{"num_hidden_layers": 13, "hidden_size": 320, "num_attention_heads": 4, "num_key_value_heads": 4, "head_dim": 64, "intermediate_size": 1280, "vocab_size": 8192, "hidden_act": "squared_relu", "norm": "layernorm", "norm_place": "pre", "norm_eps": 1e-05, "positions": "rope", "rope_theta": 10000.0, "rope_fraction": 0.25, "qk_norm": false, "attn_scale": 0.125, "bias": "none", "tie_word_embeddings": false, "parallel_block": false, "init": "uniform", "init_std_qkv": 0.0266, "init_std_o": 0.00583, "init_std_up": 0.0266, "init_std_down": 0.00261, "init_mimetic": 0.5, "optimizer": "muon_variant", "learning_rate": 0.0131, "lr_mult_o": 1.5, "beta1": 0.95, "lr_head": 0.0156, "max_grad_norm": 1.0, "warmup_steps": 200, "schedule": "wsd", "decay_fraction": 0.628, "decay_shape": "pow", "final_lr_fraction": 0.1, "batch_tokens": 131072, "max_seq_len": 512, "doc_mask": false, "train_tokens": 674000000, "max_steps": 5143, "dataset": "wikipedia_en"}
MLP neurons of a small language model. Each row is named by its layer, matrix (up: input weights; down: output weights) and neuron, and shows model dimensions 192-319. Each number is 500 + 50 x the weight over its row's rms, rounded and kept within 0 to 999. Numbers have three digits each.
Before each neuron's rows, "fires before" lists the tokens most often just after its 100 highest values on Wikipedia text that the model never trained on.

fires before: " in", ",", " and", " for", " was", " at"
L5.up518:524475419498597462495453474495534464556540454502592441501476478545471528488480566425524507569510539504514426540490438560582450447552500483509472581470562498517502458410518408560459506551496521550597481497560641524482523537484547571507406528523563444532473511453520530566479506400481448520415478465578499546572431517465512533480486500517503574474406581506506590485528406431533482528612
L5.down518:422521456409490483502505447421502454491560486540439555511475472508524505481495406544521579527470426506442517527579533472459596558455364550465530474595448483563584598562526465491539482550477521509523535533520490595463494545516495541495530489424579476455544413506433461452509493569511574487563485557518524539510583448563460534528480525479581513555449463482558521611432489483457543448494

fires before: "-", "|"
L5.up150:501509645534505467465503516515492516342524550532396468474463524440533459505446577437585508553591572436551471450441441458522525463477511453500469525520496567473548488508478592456608489509406511591591609532543482461442506602604557564497462465506481494486438442555598474511442511516508459469465455524455455534443539445534534457531473508478503555523450513478519381394484453453475467477556
L5.down150:484502543519574510546499449562514521481565540400453442517602523572589498463511513466530499421548476445520455450495531459459584401455517503516505395514422568461494567475520454572523458481439546529490452395534487520573532510415593397528521467500433446576417483610433545439576601566403486480448512473590538542503478543423419438511473537506459462455409483513537470479390462481432404401546

fires before: " |", "\n", " |\n", ":", "|"
L9.up1104:428483439498469433497591479568489513540511537491525494563546481502536515403441435520514520514480530480584375478447588518547485498515537490495473379452519540615456581547544588505457514459479551579515469545551494479504466649502466424517475486466442483454530343489468530462296404488489443441503483472518456475475565471584493445492458487428422534581425482478575591600439445532398515491453
L9.down1104:453497519522493495452566586541446460426493530506498491477480550442383470520467420543601493521538488563543509546464493390472487509498517526545564613532424468515518490530405511411530534497566559462528480476315499503521496443570435414544533452633566579579527442470440413450538518555467510586580541433545509545594558435493525537459472505444538432506443492432469474523423460585467444520457

fires before: ",", " |", " and", " ("
L9.up704:512632518477433594498438520498392540465449532519486458584542454473471469492534498487504532451539458562498446488456544471478534546455515474513391452474465608451543479547549557568477486489509460536546433451509560417615564374424559523459434534519521474506483494498444467494577508433551499529570482408524512531596638546521455498475549566510516584469530476463486469552511435449589525496484
L9.down704:540507511487419533623444464544522635480429474471528511460398474614503508484562504513445510507424465602509554523586465488503539424454466417412522516500522490458487449492536518500481586484542480547490517502441507463539503565530474477460629595458397532476500622458474458446452541529519512461480504441407433509470508567497509499458524508459505554476513503522448448492560476488590486551444

fires before: " of", "ment", " in", ","
L10.up636:454557501476491587463497442565518595488486496508478406496425623492470555472519496453546514488443532438451536520519419541486468535607480479475560479476483559407432526436591445532385534388658469490608534452549523389576514418482474389550437484492533517441566436534532531461414538418467449543562498556529463500492611502477365600480511499421498472529569543543476463482472537434528464502470
L10.down636:558624444469513538524502450458456460521444481482411488574477489506546522445499505484563429534511452495512518473511366469507525501542562483469473521463476519506507573547525429513438593555507570498594503482487476431430491486399406549522484473511492545493491463423487457532563513434509538481427496473441482526542462617570543661565583424479471530460513517424569540582443498577490497524360

fires before: " as", " of", " to", " for", "ing", " in"
L10.up943:556568471509549537486563423522480609582504518470536579502524513500492473500550384615424522433494464528486425541562493453541449479487594498480485408484483513557482526418511551448468472572578503472513500517469465553485442527515549482503336472541502582530526520442521420458553534540508539451533497507520414432480455503535429401455479530448530427462522455449537483441508416491452460551556
L10.down943:591555523516507448630447604499454523489514485408596494455489490613562514575484456519517625533551422471462479515480531503508434468544501496504508504395421523451485536537540432488491470512537443505530538545535363467442564495499498476530442429424431489490491453422515569501484482505524418412502556478516559532515413537441470492519456533544495484537500540412552523441516494460520513543503

fires before: "==\n", "===\n", " and", "===\n\n", "==\n\n"
L10.up134:415429537486572529539452422512536417479446534477505484553460487501561504445537566466540554578470483540516548548467542540474533503509501523556502547555557534524428485440435468494518547431503532504443453518524493489597564405494382486462461454550425486462429451569492522527502470392592530544453511482473473602487578459479542534491530438557485481499598502445543554465493462517483527542490
L10.down134:519424522501562532491502483557472526447476529425394481573602506506566552536489529506461543565556475513473514567526600487507409581500506536572514478533450435485521491492473508473461538519514519398513510549606427481464559506548414528518522528462451558498498499510538463444481563510480508523463571540573582487424466482437483478486468547571588507527524439531432444640475487460459472513455

fires before: ",", ".", " in", " and", ".\n\n", " to"
L7.up1260:553532461556487492482550525422533520479607619447603592482583497481571438476507487519543507521483492496614508500520397457449432448468504537483478485447464553484539541495570504468412327477510373464551349388547472488542517555458540538535498472414437476539470558532508568452480487541570557509498565476518549605511460549495464479494522456521495490445497563434420539477546442382493615534530
L7.down1260:462478477443517398555585464562523571567552485430490578498556417553506436500469493546492452333520449495562427445469607538425484446465439544526625511471481450456507494470593450464595524568540434483450415472447565449518551505460515464499536557436449542613467429528539521492552543525512458521568516506494526539446489526453557479480571531432500514463513546534508420484521467482542531515502

fires before: " to", " with", "ed", "s", "ment", "ications"
L7.up309:546544467504444418440464529460466609538467523529495422485477496472584491473522493464388570492598565492596458518517459504480446509460540475537491533425434530379475590425496426501445450443503510522515490478447608389534551528582510471503482533405500444559451410491489416564491514535489445518445477534452519504565521521582519549499538421452459490551533490559548486572623519534405523440478
L7.down309:580539410396537484558513557515511489568500489465432425494474554494513496508472426482452479376529524572516495492583457580500578460364481496528537542488419472386406434493558571473559477595578499562527483481503475511468492457531482486468474529450469503503432533477517423543573525539521464546468557578596435489485479510541442474471551436503497553531577624492553504516412493517409537403523

fires before: "==", "The", "In", "On"
L8.up373:483496424356579596534446478543450499497398426522480500496535460533487493516497477614506456442447531523484520449475462446506546493484602571475499467466507484495554525524565536540472428438507416403497566585472491520550491550483424430609544457511477499477484449440491601489519505436411541515502428468566496516537410481523462456445505563562575554416568476513423468453493442631448489512538
L8.down373:457508532499464577577553504587573506455445513424534485468549395523489441461493456475522406494464593561548463471530545453446537463479449568474602468361411567424440530537511358490466545590457518426494342612536452537475537467435542425490574511519522497454530611601535527544593509512410601474539526451583515570500452492625437407522505452439467500515546528475545515478419441520530464522522

fires before: "ing", "ed", "ving", "s", "ering"
L10.up820:462566438538547553503474472413552516569369491468541466471497519478460525551474564420395526427607573463522438468534447460414526476521591521502525501439404523509570450462541508553326394497592466514448494522485491482411551525543455515613437545447550564491482449467470476489543457481453391520532541505453464505544499515536516510499516421532637479386564531499551536411574535510485431577525
L10.down820:496558540552552452503420573471434567437511507472593369471595399471501474476537582506491445448505529584583488567411561485506606497474482557552506542420505512546426468516553592472401543527518454455532424553565528423482482512540528473503517391486547491525506460549492396503464517610466509489491496479510503474487571512563459461420587527477484487455441596493506485477473463573476492526507

fires before: ",", ".", " in", " and", " |", " of"
L7.up791:507555406410409443533483483437484476516528437508509522514402446432497518420513441516497581367595379534489441432476514495523472503500459446560601505484575511524520504528434513548499444494568489462620471544509443428438423561546580479513474532455506488441457429409524499499485565622548531539518471454557493442542459562472474542576422521532564454517601492516525631574498415562564531574544
L7.down791:403449488480415459448525564525471423451476467533554387511454579468559515437490461480524508519501499477465521521513493485462575399508521551471488547528485506559477577461552534518531494518484445468476500497407482472441515439559523416466457379533557433453572612477503352544560515538477520546491533497578587467481566557541404538545460579501546526458486616483501464441441448534447514530460

fires before: ",", " of", ".\n\n", " for", " to"
L10.up773:527473427467532520494507549474512471497479566527448519391483468522469569450529466492478574469494532494587482453458480467465467565498530403459489415437344499551585595542469509566411400556520538510569507532500495440555456447536543503406448535518469512419463404505558460443490532457493507537462467504569551513504417524563523602461438445532548532545512551565504520475536533522494607506473
L10.down773:483560501374465529593559539561505532450468532484591513559500467471466501514517614547451490417470569492534516477494501545511466485546514445488462528464529577560508457480557496534483558437504500537520516479488439558497488524476342561494515564511538510489534417406395543504512514510544537576486525499432436473544512597476437503393515427557491437570544559473531429519452558481502571464508

fires before: " ", " |"
L10.up672:529536488515460533527550488390600445463520571548537422414476408453460495493529413530452460546450619464594411509537518506557427512496494457513568463535493470562558440560569519479513484489471472502477567599532432515457550485580506523565558558443461500568428460499469457515450506511453529486550475484603413498525496530461478451422491433547576410513473545552580401507462474567548424533422
L10.down672:424559493384489543557617520443388494561587515579511616572561477495574534484536475484462493563499495484527462534496541465476467504501520417572490501349574477459515518469521552498506528520513443463423556544506540522601509416487422468437501539546565529557484466483499534468431444543557500528534490560453516572540467485509504456458467475481524471422644445475535481488589591468543491441394

fires before: " ", "18", " of"
L10.up937:502472466545430547586472479384537442553564515448540410418484398492511438560514464547494561480484499538527438516477485478540557402550523548539514497484485533553503563413444479585539445575514505447561585556555478492485504449634480510486512478545575474463462507431544505451489541518488505599535463526498552509442475493493508397583427496521453428560513528597485507506504567570485412453516
L10.down937:517477498454556434475458524335504504540490532437407485503591549542409524491513492461504523530500498466459490483522447563577539505576501427573554394504465424446494529576499547506505537509524456503469547430441556491546465459564488489439490504551428520505417574428528505559532535517520452511553424562531500583412459436408590522474539536578567603541460547504510562464414430482482506498466

fires before: "==\n", " ==\n", "==\n\n", " ==\n\n", " and", "===\n"
L2.up269:509489592432627520519594529510466508569489507550569406406484550537428482556471552590520491472482514496482577538427593524470476574469572567485482507441526539467455474498516434467514575389430513429637476467528352542551564459498495512444491460530448481469483533529531609470513516447390495530458514473509463425557475443578612489541475461546415465430512547514500529439489538492583487500518
L2.down269:543461566431481497453457514511507524523542469508538517472499441456481602549554534451471489512479506520450516471518464487530399455549550521454524491440520540450478430487537410464518545447478487454522476558470514537518530576548550519437549483479458644428537552523527513448447510567409489485500576515528503522425400500522607542520529405534509472473472552455484500511482517474485544582518

fires before: ":", " a", " an", "\n", " ("
L8.up67:506396538523481461441524503475487466498527504585514494465449540517545576602509504481599519528534507524461460507489563549465473566517477535499519517474442512458506584434581490459434532494519558496495500503522583495571436416511497518522472526555541462458463479429446585495505442518475506550586502425490506467475478460473393470446448382453494634613453561463521456599457390542488491504470
L8.down67:438409498545510520435460447420548464537615530458460491450511612486496504555503503560545468537590447506448519478524416525528473547576461524585515467480418558478557510484538528479509532537575566468520448452517527470538535572522529536482465468542498471537452508523552589531419459413556464513435478453489462586396436381501475565508460430524546536486554428460481482537534488456469463517534

fires before: " ", " a", " the"
L8.up407:456550456480498542469454459478546551467485494429436508429470491539610484476549489549575487499476562480537504454578557420536492589467446469513506513461459470564534483520547448507571471464553457494509494489476601523416491523576454540441499515616545488544494450514425426450518502463540577482489535516433433428449474460497583391505393520560542503609471539567429561583480494370536458543544
L8.down407:440511462549464499539529534534453446531518515503469531511408587524489540571487358394436375452435550522619484510508489569511514595489616536530538494486522483550552499543493511486487495387539542492458577473536470508517515497492543506353573586524592473528462522403574508467599548439538551506469568460568463517538467496525489562431517438409518574412487532555549496662478480521467562474461

fires before: "-", " (", " an", " a"
L9.up1194:496409529457526485481562603482502548537583550486414503505540492418518525467438414428525516565611471543473662469393521611424505593620542403560460524515529595489472520508536468534489488548558506389532586507579556513537473455494546440562428526469540504530455530490532531470493526493547477439529505531475544522577487432414403459404487535427496538464455460538613489515565508436465503512466
L9.down1194:505503489524520498484499477506550427526490527502494527464521519447438494509418425506452435554603433526484576549574476464329523561506544506564491439428499499519510539554520504523529486531472417427547435451600597414509478487356452456498567539456553500537472450523569581495534569532579603534579528567518490553487498482549442485469467533494462526482483494453506422421514520452550464423467

fires before: " to", " on", "ved", "ve", " of"
L2.up699:500509501466450617489543551519471567485513422519473535528457436498449520552561421537404545595518513522485474399407537485451488552420504494547536510442525482476548543564536533503465475512531538502446472505494435539374570508487568501494394394487453507484400477434585553426506550560529491548487540528512486470537412617407580480401593533524527472480624402481544503495568550512544509534492
L2.down699:529492514475504481551482361589443535510428474475535529430453413519468537414434525450452455502537571533446471510527463537478552538328519479539569537435432464529468495500543484499538534487553616514481485559515537460470546539534498479387497530463519520545539421472519384453433498518575539467456509502584515468558528488452481403425588455563451474505492484500500478487611444532510531441495

fires before: " |", ":", "==\n", " |\n", "\n", " ==\n"
L10.up62:518458591512467613431492589490533448519408523532536566523511493471495505445556536521518525424504489507494453535552509564533552422531561445514453497547568493404426490527633535561450458501523567441576517481462574590469600507439443497484445592533491463453493482537441537375433475554494471550517519519451567486529510412551543515519516445468504439476453426417508494591490514465530556440462
L10.down62:415474487501491488528518485399472466537498520508558511526498507401527505546527477513510468445393538494518476408517595509449578532509555459469522510441587489499445498435542449455448582436589487484615516552504486470517547376505453446534529447558528423501452491530513513374599510481490566477476583509475480441454463569451530515484498531478448459544498636506587455420523500516490484495435

fires before: "ed", "ment", "ing", "ation", "al", "s"
L7.up886:596484423528481504515406518487515566485598559500470488513506503433516494439434589511419552628442404537544516511411544549523516544546576572520475628483384449537495561484481509499441448485445463497524535496408535459594485475483539498507479532511478544516473486477542521470494528553587459564505563454497541522511492584508486413534538459496543453395543491471475551465482630428519427516444
L7.down886:509568527530549398559509509447533478449560555549527405546411526441483545521483489477456498567460397564523479530592460515535572500392462550394493470609486541507483521540530498484447461519550430507505459523461592528559563483472542444470425536496525476622526443486493478447544498552503445605472525565558535476571492540586452466581489478405421483473456580510587522435530473444456458405423

fires before: ".", ",", " of", " and", " in", ".\n\n"
L8.up810:478499464443520551500493535494411521476467512527464521455527510479471510531436518578479591518604498492509429488476564577601453477504513397476496535398564499510553450472492445516431435560417464432491478514570476491556534420547562466512481531450495601554478476477598484528444468574596494554515472510486487570493473527534497513476420418482468506543513517599504544403467488536539676535488
L8.down810:569385510468492468541470502462508452567475462498463560493525551506486484537509423506454406566517466517412504528535477604410510468553439541516460581460559499542479538476499443455461518602574527464479456513554587467436537460401518559480458450496447471478469406458552563468589540450447548538604435526496495593476534571471558566531484546498470528469519613375454536496545539582494614537465

fires before: " ", " |"
L10.up146:507551474450507460502456525453521501535428492442447463498480424518467528539512562548515515558548412504490520437410573525494482586562463494474341544501505475473628583472511542429482457488545491428490571471487573496583529519549463412341514481490473504478445447439487483465349502406525494450562510542479499528467482451543398554512407540424505495572504523548492510476468516532575497498455
L10.down146:525557485475498489476455481547477514560453492522454404521554414468583419498484477496499414569443537514458500500506530574532497542435468517448543515520453497520563504434516526501586509454498549551544629492558547551586444495561541455475579469566498537495571515457594503499490496637599457497550489494633435604411534499621406465439481513516614519485521537510536478442499597452460456469480

fires before: "\n", " |", ";"
L9.up520:507493462544570480530529472386418420472472481589488498455603579456494472474456365562510486451516535504616514559514500465552445539540538483400480454643501508556523407536449407472545526444474493491472492515460526560485545433429568522472525528502531449480440478482366393503442565430445512433516496410547518435449519476439489529539498485504474566435451524544507459590438505392484487470485
L9.down520:389527472496538488616562535494464415450572526605495512424536514444543424439524513529405506453478529488559465511445438512519532471538490501483531532489548589542444530487527401523466425504420498448494465446388524568583487478496507576509584501465392550493551550481387446504546400544431533473507427426588514502444499560493413493477504567552422500483522575550524546611429529416468506471530

fires before: ",", ".", " in", " and", "\n", ".\n\n"
L5.up1011:530539601497453534530517553447482542520537510541489531429522419494611550549464483377469550513500440503554545471522391435427496429548524489491479578506536524558529507525530511543464478502457483408531500467477557494461601433540483436473513442549564449493540532526429511464535494533571531601438477528549523527502464516542400543576507568454515470485458607500471522479423510431514487534570
L5.down1011:493488489402448443530561563511461452602509510477437498516491443526455469418527427477488514463441525541532479456613475479486529509447458509475570592417453539492505487570578501494468540509586493493434522525538522454482486489436421524499419479473550494508608553534520536456516510448524511569528516483527533457573609509495422573595546557414470501450404615508517496398435488498497529440421

fires before: ",", ".", " to", ".\n\n"
L7.up709:411478520498472474536574569470516548576571512402446594532421534478607459440523487530515450494403417585578452506517521528484434560555497533480499503501510493612428435467558553600398480599464527478514436484563530544470509456506461539583415494506431434541473518456467575484544502562468494527584456553510507531515397494499498473454512587494492487470604511523464483456600522545499483529441
L7.down709:496400448414501486544567495503547496473408526542447457520567464544530488483540485460497570557575468537487508484612571557543427502411437463596513547552560485612497519534495419465474464496432544520456526511502500561574527511544477430390543462435545430624490406520503434485552404536527517503519481536407508523434520453559447515616426580482516493557518490421463483597570516375454536452530

fires before: " ", "-", "|", "."
L8.up318:455482552494555531438438507429459588525480487547409413532471475493651406555542494486510522462584543493502480473528487501509505541395411475475496533430522469435460539476457546484536467614539466482471500501478516478639505540535513580537443411574487494473547430494423515482524530532546479552530530559503503542532546493406492602590548522487514608476556488518503544505568534527474438479548
L8.down318:453511503472541498492454571471490515520565401511446606423490472525536532452420467536497437554460497489575537469567545576512564518563486458547510613564474587528459440582438430476490484529466491450498502435463415487456465580535569552528526526446472522523461477412453479451434554553546523480520504534548493454473410406446504495583495623522480522508511425436460523471496553542513520484469

fires before: "-", "\n", " |", " to"
L8.up626:540461520439490530523518595474457528528382505474517454478535553508484424506476476522387456602483553456584412528430465457526516514489546543571522523534504473423498510458428522487501468499419503475469536543564573536453453615497490427490489419433469548551407537482454364494491562448518475558517410449513448513453495532527435480468555432578392435535457437486452489544534546453472491519485
L8.down626:554442511536522498444567462528488540455430447533582443448522523597498502496484536424491569472497545570614476528447472523497529523546526455602459482569523498432438511570470529474537574553511481448383471481390570417542471627506516400502532512502457406511601492410525515476339503647427407525582474542533493415497476370567479533535522471486395460529456514453564416461472441467508562434468

fires before: " |", ":", "\n"
L2.up50:419370545607574551556483557568570511462412509573521478505548433370450453465495564538401531552566514553486528534478567450505520500558605560531476517512483473602535465542474575571515513445557504452538518448509488489586511452497480503491455493481471522546547458521510507421465496541469481452496389473486473397592549442522452481537467471432470504511437518512475476606430431488476519522396
L2.down50:420480520506502451529437482511536440504443535544457530444552432466459424554476563490518550558483534427492540469539476463432522519575524482514523567440414521503501438470530544548502478461498436587507471505555518483475509453561522447487581454433477491509383445519615424490437510505534583579489496476537454627541559477436403438543525429423503563491493535567526463536444444492424538542586

fires before: "ed", "ing", "es", "ive", "y"
L10.up807:491556484589500550530484478532536596601543607544578341577492483419545530548424536545485520433533496407457504452447391557533467466557581529487482491640437497474524541464529542499526416534474481532554490524459542487546545419526510466553518569469544473527509427490490516429490495544443423528436452532491580473544524459587552523437494419490534454502566482480458541384526465496431425511509
L10.down807:431608562561546590461473507459577584491489487553508568520466477503460516549482486475520387499432523558529485533483447449533544572402489494537557486498530521497451481393525374452558480550522500485575526441538547558498478493494468459472413542563497462471531493500438523601484514537525512558470515558539465443489528570596388423567554449400478491488459508513361520445336455455510604414438

fires before: " ", " February", " May", " March"
L7.up152:513549515533422552505461513594482514580451509568503484489420531496577487539490500495432450467533421447491547487578624483544464437473509437496497632412490593563512539499478563513389458581476491463492574496586559588526470421379526445562506491503460486446578413551427503459543585490453520581453483471579489535526452545502529584501484543489519475464479419583485449410464518579460532553469
L7.down152:533567571546559581550554499568535449509560434448454551502497489544554449533462405480405506476525441427445517419408487539394502496483521477444531594459493578470400471570489557517568546525532492510541533565461554490581574481382560507507554548436373434473516454567504501467548522458483550552443491445571566488572456547433497532518620451476560527386549516481521478508453542520473536456497

fires before: " |", " ;", ".", " a", ")"
L5.up872:455528626528555424504603635504478397577481477509471483427475472580523464556493485498430485454492496491576490496526510508647511509467518485554460579532530475453538497573449529567487536458502405498529410543534541524439592540529514530496469564468528470516525417463506520503479439515552569452468565476503538512503498474479501456587462442454480536486430531447476438455442509470554574465477
L5.down872:487545504461539459589504498585527475562487432585455518478522469521493472501495531513445470516445455477498555465579451470425474430537525511498554472525553490529462505503422491459560428492466544496402519473488507540466487503570469597500550520534563570515604539396468528505580510521558503417497611479464452579504458486562593563662495406410449519500523569455560510494478516535573524530521

fires before: ",", " was", ".", ".\n\n", " is", " of"
L8.up1164:536532465472544531445496559547552533501509506381446457517459474501476393472426495481522564538524532472523487413451525533486394633595532469489507410530522503561499446442522510474466470448388487442516486559561502437549469434459570504510422521477531540458480359444547453565559501555500503493524539516371535523542643551568519480389508451419452541488456482529436603437425433498461486569459
L8.down1164:473465530433481434511510593532505555491373457552444520522395468453536500412470554487498508474584495460525522530577394526549501446525455531544377578451514449477461543541491466498495567506543429495505593486551444479536491459630463546487539478503523540490528526477462561485538590395531512470530537513574504575497437473524537526556502451529464476426565431551504436520465498503552506515456

fires before: " |", ",", ".", ";"
L7.up682:464491441531532467498480510565586639551424528512540565535543473472584464518474455496493578497522546468538500498450532437536500434487520586498539527499457451548398565473495619538396456381569519472570511488467529447502413451627485516549528566478461461461576417449481487495512542449492550496588442526518545470550480484550540476462511564432542595511408526529509550412490591417494537544492
L7.down682:497564455508496515569456475506449570441540522562521557487513484520537496610528469582442500441496530467477482488511432487405550549504438516527599430512417501453547542480488566540666405443562570600407455497516503392477511537486491506474511503452486562557618604374546499478478471453450513570385476605581437479501458493493583488528550487413454485567501547431471424464455512448472519407580

fires before: " by", " in", " to", " ", " as", " and"
L8.up950:513550511511529441560552436361515504438494462524570510474493534468462480602516532517403448511494482453482462580511465596582524509491554497479537501444426489501510531505573554521512439489523396426512483533483538495470523583495387533527488517524489541551470414468572412494528523444466522440575515524425435508502476499525500487444448528540588529552551383561475486533479519478484515600542
L8.down950:534479517528427498573587536552501527576512434480539509519529487535523478484581440495534506528487413577442462549520386548525490582438506547514457541488538521493450513497468580423618541491370489581531441536463548509434531500501500568438487524545596454457499484539500532413397581481508485515560522481478498568588534529440420528478454474407534502530506549533625514451526486526489477502554

fires before: " |", ":", " by"
L10.up200:434422599532479544494520438490501503567518507440373490510601499545553543453458536455492527443428483384522433482483536489460565539536512513421515402551500556517591546587544477476509538457557594536565533510517533577557545578511383439512457531444528469507496373501495557495486482457485514418481453531532445429568472518506463505468432492520487501583400428567537488473441456469531435484519
L10.down200:481465560575452454569526589459463473559489553481523463404596489428496468555497484514486511542542573544436591596540509545512510537484547450467544376512406480531524535512476499520501541518536511440499489529380486430548562482538556431530462540466564516602501441422608514430476509466447493448451418487466552581574465417423540520508433520431479481564484569518521512495447562657532510501578

fires before: "-", "\n", " by"
L10.up114:516446477509522452510514540538506462500471529481441511537456435508446452536444493425478526518463517558485511535504452422525389454639556524614452511526453511424538558524499454452515557558466470530473443522520500542511517450461564532557547517495462457519489650518462476503398494455467474479501481484501428452451590560447574444550548539570400493549450482514450450437517459523501540555449
L10.down114:496554408502553532477536544510487522457539480484453456586540480439510501501561442385604401563502552490460550494362456513546613543557422491493517537534549456493449525468514538555535460482497620534475514511416509566508488536542488525511426459502556473452511447497455479531521501427482619511605478492512521476504490466519385515588513393522430554524618458575444438526516374525472567471484

fires before: " |", ":"
L7.up885:528511472582467572637615458478458450582537414484426512400541570420564489472595562564445564423567519461500466480494492531527538491532543428557530497575474559452538533539497559466443406468506572543625498519483550527475499491459509508433374471471492540453539447414450564477546417439420527486526432637495515484490535520539521478399539553499565495570499525525436546567446441539502504492499
L7.down885:486463550488427453515430478480514455634551533484587370518519507484503472527557478643477466475489457511485622504501480435457483447444470497494493491577465495468491560522467559531522408582421508447617499513503525502461465542480430507475429481486425431477472490550517434427464518461466468480436532531494502515465410524491492510395517534449436424510545524491513473499446479513567505536452

fires before: "1", "2", "0", "3", "4", "aps"
L8.up7:475474479520501444501531446592556412550505475456487539521484486476488531475509537573507418447536463449509388566476548422540456482500578574515547553444505472415542460659517458420534485552512531526505410520532423580434480493451464507487440493445528532466444437489491494375503575486449524573559466585496468449491560495513548464509505557413559516453495541518487428424497489495555550420490
L8.down7:473442493445438471562506493507514504484482497517412520548495467527507504477613453514484515547627502466580536426463534406500497621430532534443435476454460550518577516488448470528545536507526451483539511470507412497384520471584523465563581442556533515490467472484512483466493482535573483476509578499530623428438529505487444487520477488554425520512498513455394613545474539413551462415444

fires before: "==", "The", "In", "==="
L5.up355:468501606557609473497561522537523561537476531529499505572460451363397469501439555466543479522514507422551504486421454478468504502532470527439500450521513484561521541400585473453464463481492442410553428621482542486549562389473565466517512474578530413544493502485464497492499526548527442581508468486568545536519525620486550432493492443556508459463576453595491453449440449513556547555481
L5.down355:488475447568524498490526458477469411501466492598468570566490490480464485490479477505458445442480434530503413519619501551451581479484453539560480402490450509481412512462583473621529482566505507598415466542398527430514529403424500498556511471480482447505495465473526551469531520448413540598457503513649530528584493690436500505526484485503463576504550496458476487559436493488523543535416

fires before: ".", ")", ")\n\n", "2", " ft"
L9.up690:446447522395468513397479454469526467529452572498495593506548475492572553488460422484533552532487522538511441532494513564495512557532523531575480489546479531583441496514431450531473420511528478392439358571484559533501580506500619580455552447432554478472463457443534494539433448479503524471450582490485487472530511493484473545503548512418431590499438511561498486559417484562618551501540
L9.down690:468549380588523509521516467506509501530430534493475523519443580652550489425511539479482541520522532479510532439506470546484454459526532510456467490330591602510469458628476457576474522475479362536548496462461495531416462552495492525382543479495507482535442528457470445537521493363439425520522510530412575547543608511565475406527508528518482555555553410592460452439452504464622555509459

fires before: " |", ":", "–", "ing", ",", " Actor"
L10.up381:471483443543470532486433488494489511515546530457546500539466447456564474520481585443587519518501487509533510395533593518509618386566549469452500493500504495470492527485516529493467441497502446512531446524513452495510439466440471458600580452507500534520455493494490622469431493523499466382535483508433596540550540458529520550540525446414502452447466478484517459413420543519475541465507
L10.down381:589566541463541533447449524511420591572463497524413460545506491503579492516489458430475500421531543428522531597488438508367545430571477442455537521503509519499579552543424518558513552481544473490560558477526494485540480502500458498456471460424488580521444485398464431522544509513563450607423520476438519494570449528486570571481487462585510500509574440549475407478535507460449439514600

fires before: " ", " |"
L2.up117:589516618439538534451632451526458514555436475547402486538653472545479496462588499501483543439492511441592573573642453506455543433445505399512471618436428410524584508496614540542577527447403439414555490535436501470540548544474490531538418486465521586479535549481542492429476455548530458471562515550479548453563457500590510474525555485450441542478478534523457564479469443532588490566460
L2.down117:519486485522507483508512510435542462532446498414591456519521435521499513443533465542439437426456468508461464536480487442431539510519435480429549554497462504641603509480523474514421605530418515540458455537504416529500525495502470483415470555487426464446527581597372440500442514457517519489521497460529485562606563506523505506534483515388489497474493568496504475531497480589517493454452

fires before: " "
L10.up717:454489473431492543484436434509506410462605573566497478528514500422503564538536674549498416466449503436324546478443538581522450571455545443471478513507459471480535547485559476515565526507467411536527475392482462537543497487576421581458528646511561435547443480478514568524451521454474578526587512525503503635428497519492572497524491599594511472513528450558439589505543439491493605448445
L10.down717:554464482537537448511531509505614582496584515506386523525543498535505511473570482612486441386488467565416586437617479449507475536529545445493388580520465503495475540531496500513428489430517390501495509536632586526492545440569456461590443458642586469486515470504606456548441476487530545540476566547599572528485401456545438537551430537570525474472532446444521512607477476530581395492528